Weights of a small transformer language model.
Size: MLP 1536 GELU, 40.2M parameters.
Architecture: LayerNorm after each residual sum, learned positions, biases, tied embeddings.
Training: a variant of Muon for these matrices, 841M tokens, 6235 steps.
MLP neurons of a small language model. Each row is named by its layer, matrix (up: input weights) and neuron, and shows model dimensions 128-191. Each number is 200 + 40 x the weight over its row's rms, rounded and kept within 0 to 999.
After each neuron's rows, "fires in" lists the words (lower case) most often at its 100 highest values on Wikipedia text that the model never trained on. A number after a token or word is its count.

L16.up1017,176,200,143,258,178,169,197,220,210,194,131,237,154,139,216,243,244,198,188,227,226,210,167,144,240,135,190,174,153,158,278,200,182,246,224,198,144,251,194,257,164,187,168,276,167,169,213,218,179,144,172,227,243,261,147,263,210,200,185,153,165,206,222,302
fires in: "would" 14, "also" 12, "can" 10, "to" 9, "not" 8, "may" 6

L4.up302,200,156,143,237,258,179,153,192,205,168,178,226,184,201,258,202,236,245,285,220,200,279,320,208,228,305,171,178,207,189,157,206,121,184,164,277,232,197,165,220,206,206,222,241,143,246,177,208,217,246,150,224,189,172,208,306,191,276,186,188,184,233,158,164
fires in: "would" 39, "while" 16, "be" 11, "the" 10, "together" 8

L3.up835,249,252,41,230,231,192,218,274,127,206,151,207,238,184,232,167,204,160,112,202,180,189,269,214,160,227,245,262,241,218,261,189,162,262,180,232,246,243,250,251,252,149,123,241,219,170,212,191,216,219,176,260,203,220,217,219,215,146,257,124,221,183,255,198
fires in: "an" 59, "friend" 7, "fictional" 4

L3.up83,259,87,261,160,179,265,210,159,246,259,154,162,205,144,179,144,211,195,209,161,290,144,224,228,209,188,107,201,192,161,188,236,236,266,224,240,165,270,163,208,263,183,178,142,208,258,185,203,212,189,202,155,148,137,148,241,187,171,155,214,177,149,231,179
fires in: "was" 26, "when" 22, "in" 16, "where" 16, "metal" 4, "of" 4

L3.up1381,249,220,127,192,161,234,202,206,254,185,292,214,185,214,236,153,198,124,195,197,241,227,217,212,151,184,173,219,193,295,226,206,180,180,162,170,179,258,153,207,175,135,199,230,226,247,151,228,203,194,204,124,246,157,173,242,296,163,190,183,225,171,130,225
fires in: "the" 31, "and" 18, "a" 12, "classic" 6

L4.up792,170,178,175,243,175,207,149,271,273,179,276,152,220,242,185,162,147,270,238,158,153,212,210,140,162,269,276,207,183,144,196,145,227,292,195,290,262,186,163,179,218,194,236,209,126,156,210,244,167,216,221,189,209,239,265,267,162,197,235,214,142,221,227,196
fires in: "second" 35, "third" 21, "fourth" 10, "sixth" 6, "fifth" 4

L3.up628,123,144,223,186,255,222,138,232,288,176,122,218,275,293,273,258,211,200,196,245,261,171,165,260,243,232,134,202,227,218,176,192,198,212,224,159,195,194,153,186,250,201,169,197,169,177,213,248,201,154,236,212,164,199,107,158,137,204,217,157,215,190,241,186
fires in: "the" 44, "radio" 5, "name" 4

L3.up189,253,221,266,195,202,197,116,289,202,187,240,232,230,275,227,117,150,151,209,259,202,151,151,299,210,152,205,169,189,176,127,129,220,183,226,191,196,179,224,223,249,178,183,195,186,237,183,248,199,240,240,180,160,188,193,246,110,244,202,203,195,183,218,232
fires in: "a" 16, "the" 15, "his" 14, "with" 12, "and" 9

L3.up481,216,203,174,241,248,195,150,206,194,258,232,186,243,244,182,168,255,196,160,204,191,190,222,176,191,153,214,169,182,229,123,208,200,169,216,159,219,273,212,253,238,175,257,250,234,175,214,232,166,213,164,210,175,177,309,212,169,232,206,171,138,288,233,200
fires in: "a" 20, "first" 9, "valga" 8, "hammer" 6, "three" 4, "endemic" 4

L4.up334,229,185,183,124,262,212,198,209,214,202,192,262,206,148,87,179,155,170,230,139,220,127,200,249,186,170,145,207,194,177,188,254,304,223,200,154,181,282,197,272,218,250,205,141,212,222,189,291,230,233,178,237,179,146,136,238,304,131,170,219,212,166,202,210
fires in: "was" 39, "is" 12, "on" 8, "in" 8, "of" 7

L3.up1282,214,272,193,250,218,223,225,213,142,244,190,142,263,170,214,247,176,238,145,282,212,178,208,231,153,157,162,189,278,139,183,129,162,242,168,241,155,201,201,200,236,218,147,229,243,217,203,233,280,176,201,197,198,168,165,240,225,180,128,169,136,216,160,210
fires in: "building" 24, "darko" 16, "island" 10, "sharks" 4

L4.up657,213,177,169,122,95,259,204,205,192,263,165,155,182,189,197,197,205,125,216,276,245,261,222,181,219,221,225,178,233,148,202,243,221,218,231,178,163,213,76,192,244,225,85,237,215,199,171,238,267,230,155,239,150,220,239,253,259,211,184,174,234,227,191,170
fires in: "on" 48, "july" 9, "during" 6, "march" 5, "august" 5

L4.up568,220,242,212,247,175,149,150,228,188,194,157,226,200,249,156,179,195,225,217,207,195,204,228,225,224,166,160,159,255,175,151,263,248,141,137,235,242,253,210,204,200,271,175,196,257,154,233,236,110,150,124,179,200,186,278,133,165,226,198,176,191,179,273,175
fires in: "the" 88, "a" 6

L4.up1177,142,225,189,200,201,190,247,190,170,137,148,197,257,294,135,221,258,190,156,177,122,196,174,224,172,209,152,190,177,237,241,275,193,147,219,239,178,202,172,216,147,246,167,242,187,172,169,155,148,257,111,202,208,267,226,173,181,218,182,162,183,252,275,175
fires in: "a" 47, "aura" 4

L3.up805,149,154,200,162,197,167,165,204,167,170,281,175,198,181,174,165,160,225,280,144,235,173,206,217,227,232,227,234,219,209,244,172,227,209,185,198,197,176,231,156,152,219,198,214,133,181,220,183,164,212,206,189,160,252,256,275,277,172,189,154,203,169,190,183
fires in: "the" 46, "of" 31, "evoseti" 4

L3.up186,170,221,154,166,189,214,170,226,156,205,290,126,148,157,223,127,207,193,256,146,176,172,193,278,210,256,165,180,268,103,180,188,236,197,235,221,195,212,180,228,183,233,172,196,203,171,249,158,225,154,236,261,212,208,274,258,197,199,186,225,164,196,191,193
fires in: "second" 41, "third" 21, "fourth" 11, "sixth" 7, "fifth" 5

L4.up1250,224,209,226,242,284,201,84,110,219,209,189,185,204,214,198,282,150,225,218,254,178,231,162,187,228,276,213,156,211,288,149,149,162,198,201,229,201,221,147,258,180,190,186,167,236,142,189,160,178,186,120,143,241,163,161,221,135,215,231,88,201,211,168,133
fires in: "the" 59

L3.up532,226,155,196,176,272,167,140,156,209,170,243,212,120,214,211,178,233,216,165,257,225,215,196,216,263,219,215,233,250,146,212,252,189,215,218,224,166,194,210,249,192,180,197,222,231,182,192,184,209,186,217,203,276,222,200,218,274,165,139,255,165,236,193,202
fires in: "later" 19, "season" 17, "when" 6, "others" 4, "near" 4

L4.up1136,191,241,196,164,203,169,141,191,209,188,239,180,227,188,246,250,265,170,283,230,210,181,177,204,192,223,127,221,193,219,137,158,263,168,247,185,163,160,231,169,245,193,191,228,215,153,309,123,206,233,191,242,116,186,169,225,152,196,275,213,204,253,192,128
fires in: "the" 69, "by" 24

L12.up540,195,180,163,186,211,203,252,205,225,225,192,212,271,219,219,255,229,220,208,215,217,179,207,218,196,119,208,252,188,178,154,219,269,274,218,253,163,187,180,201,230,248,172,208,261,183,189,160,196,206,170,203,185,200,239,155,172,204,229,214,243,195,231,202
fires in: "two" 22, "three" 20, "four" 18, "five" 7

L3.up1345,113,270,246,169,326,267,205,177,230,218,186,187,276,181,134,197,234,185,117,179,237,107,187,134,178,232,216,184,232,123,187,228,101,212,210,225,201,229,190,181,226,167,143,227,245,188,215,156,217,127,175,186,145,190,183,119,163,135,189,202,188,192,159,141
fires in: "and" 51, "season" 12, "games" 6, "competition" 4, "cup" 4

L3.up506,123,111,160,288,186,264,222,253,177,159,225,215,195,212,206,133,228,167,269,211,221,206,187,157,180,194,130,277,136,258,240,203,167,176,248,257,200,237,195,165,218,209,209,282,203,260,252,176,174,194,197,251,213,230,182,129,211,153,228,219,132,128,171,238
fires in: "can" 23, "is" 17, "not" 16, "may" 12, "be" 12

L3.up603,127,202,169,164,260,306,188,206,262,170,227,129,169,156,287,178,143,127,155,196,214,185,143,145,97,234,218,218,265,171,205,224,223,272,246,203,291,176,192,190,156,199,176,240,206,216,222,210,194,83,191,176,178,196,141,189,239,174,221,230,182,216,208,197
fires in: "the" 49, "of" 36, "a" 4

L3.up1054,211,275,241,151,194,187,269,159,149,223,248,181,123,187,244,137,299,156,219,167,201,165,251,206,254,186,236,215,276,240,196,146,184,284,240,269,133,188,152,215,242,287,201,169,221,171,195,175,197,151,258,177,239,240,287,250,171,232,174,141,225,240,239,222
fires in: "after" 40, "when" 27, "the" 17, "during" 5, "afterwards" 4

L4.up211,184,225,197,169,247,237,221,278,303,206,181,159,160,148,180,209,158,129,183,259,206,195,218,169,190,242,148,172,211,191,187,145,234,258,196,284,205,203,175,223,198,179,219,185,259,177,183,197,254,233,163,234,200,142,121,214,265,190,158,297,249,219,147,297
fires in: "of" 60, "for" 20

L4.up563,145,238,167,247,173,220,181,139,144,178,148,198,226,197,183,251,231,242,249,218,204,217,227,246,213,267,174,203,256,189,190,187,134,232,240,203,191,240,217,193,170,223,175,180,253,151,142,225,125,211,225,190,231,147,264,191,200,173,251,194,207,208,258,228
fires in: "other" 47, "his" 17, "the" 15, "her" 5

L16.up479,184,146,212,266,132,236,274,206,158,223,138,190,168,229,154,150,214,133,229,192,187,245,169,106,219,174,202,182,147,199,260,162,163,201,125,180,140,171,190,220,146,119,257,251,201,196,243,192,188,211,164,166,180,209,165,203,147,247,184,232,183,122,159,194
fires in: "to" 26, "would" 19, "will" 14, "i" 9, "also" 7, "not" 5

L3.up256,248,188,119,215,234,283,128,191,203,177,244,168,188,235,216,218,183,196,110,201,221,244,217,261,195,217,206,171,230,152,167,207,139,283,151,157,152,175,228,178,226,231,225,142,285,166,222,217,211,139,202,166,211,205,241,195,167,211,143,122,225,174,165,134
fires in: "the" 27, "open" 13, "first" 11, "el" 4, "participation" 4

L4.up653,195,164,218,164,236,260,133,162,162,191,205,128,136,153,270,242,143,214,216,209,173,124,243,158,204,242,159,185,196,127,228,173,185,221,100,240,224,215,197,186,172,173,213,164,211,242,210,134,193,187,167,149,218,246,111,183,208,159,205,165,123,115,153,135
fires in: "of" 21, "training" 13, "s" 9, "sea" 5, "seal" 5

L4.up1165,154,195,143,283,151,247,169,217,138,227,255,214,184,161,245,200,240,128,200,241,149,247,179,199,208,189,155,231,188,145,168,220,163,208,264,199,239,299,156,154,168,193,242,198,178,192,206,261,134,171,230,155,211,174,131,202,181,242,206,210,215,233,255,262
fires in: "a" 16, "first" 15, "not" 13, "is" 10, "then" 8, "initially" 5

L3.up1145,167,137,159,201,183,165,201,180,243,189,233,218,164,162,296,206,127,161,192,165,168,111,306,263,137,208,152,183,170,215,213,246,173,249,188,277,249,221,251,180,202,182,202,219,162,220,168,140,207,189,176,234,199,177,182,167,212,154,229,231,134,190,270,195
fires in: "the" 44, "following" 8, "past" 5, "results" 5, "van" 5, "since" 4

L4.up1055,250,227,160,213,212,232,224,292,142,186,243,204,184,218,272,178,302,200,207,192,212,210,175,231,277,276,215,251,214,212,208,120,163,195,234,214,178,259,188,256,151,180,144,231,265,162,135,197,213,125,196,158,247,193,182,148,240,193,213,208,252,257,230,164
fires in: "a" 73, "an" 14, "the" 5

L4.up419,169,165,175,160,225,180,219,175,88,224,189,207,206,181,188,145,229,165,116,250,296,245,275,157,251,204,254,190,162,175,222,277,171,236,156,217,134,212,163,176,189,205,181,208,149,191,157,239,222,239,219,219,244,165,252,211,208,189,211,182,216,219,195,223
fires in: "on" 61, "the" 25, "august" 5

L3.up611,241,197,166,215,161,156,194,233,101,232,209,196,186,200,174,132,174,154,245,176,223,240,169,203,143,267,182,202,151,244,295,175,243,182,218,173,241,168,251,184,224,224,254,178,190,206,191,142,188,140,224,196,259,212,185,240,201,188,158,132,287,135,129,142
fires in: "and" 38, "of" 31, "the" 4, "trechtingshausen" 4

L3.up1087,126,156,197,228,224,201,187,153,229,136,216,224,239,212,237,151,200,158,217,320,231,231,199,208,169,211,218,243,240,131,186,140,239,255,177,223,205,174,189,119,223,193,175,206,186,255,321,136,155,221,273,192,169,206,187,248,285,234,194,199,168,216,218,209
fires in: "the" 33, "said" 15, "that" 14, "if" 5

L3.up1434,231,192,258,256,211,227,202,185,199,167,183,160,253,215,275,163,152,143,181,254,211,175,161,193,207,155,114,201,240,175,253,150,229,142,160,178,207,206,121,230,214,179,223,230,193,202,243,195,255,194,296,202,241,209,128,166,188,231,272,263,209,207,259,214
fires in: "he" 36, "the" 15, "was" 11, "is" 10, "league" 5

L3.up361,191,171,178,171,192,185,248,203,243,182,256,121,206,201,186,193,143,189,227,278,243,153,207,178,187,176,228,193,181,211,213,151,165,233,117,193,194,203,238,190,168,279,158,169,267,219,189,197,204,159,208,195,133,225,237,228,114,211,189,152,245,251,242,209
fires in: "two" 51, "three" 23, "one" 15

L3.up1270,163,195,183,221,179,168,133,231,187,206,214,177,248,177,227,247,336,249,167,128,220,201,212,217,142,233,179,195,216,250,121,145,241,177,160,241,217,189,189,268,155,221,203,214,199,211,130,179,214,183,137,252,192,171,241,169,230,192,255,185,220,185,234,173
fires in: "award" 23, "won" 22, "remained" 9, "replaced" 6, "awards" 6, "outstanding" 5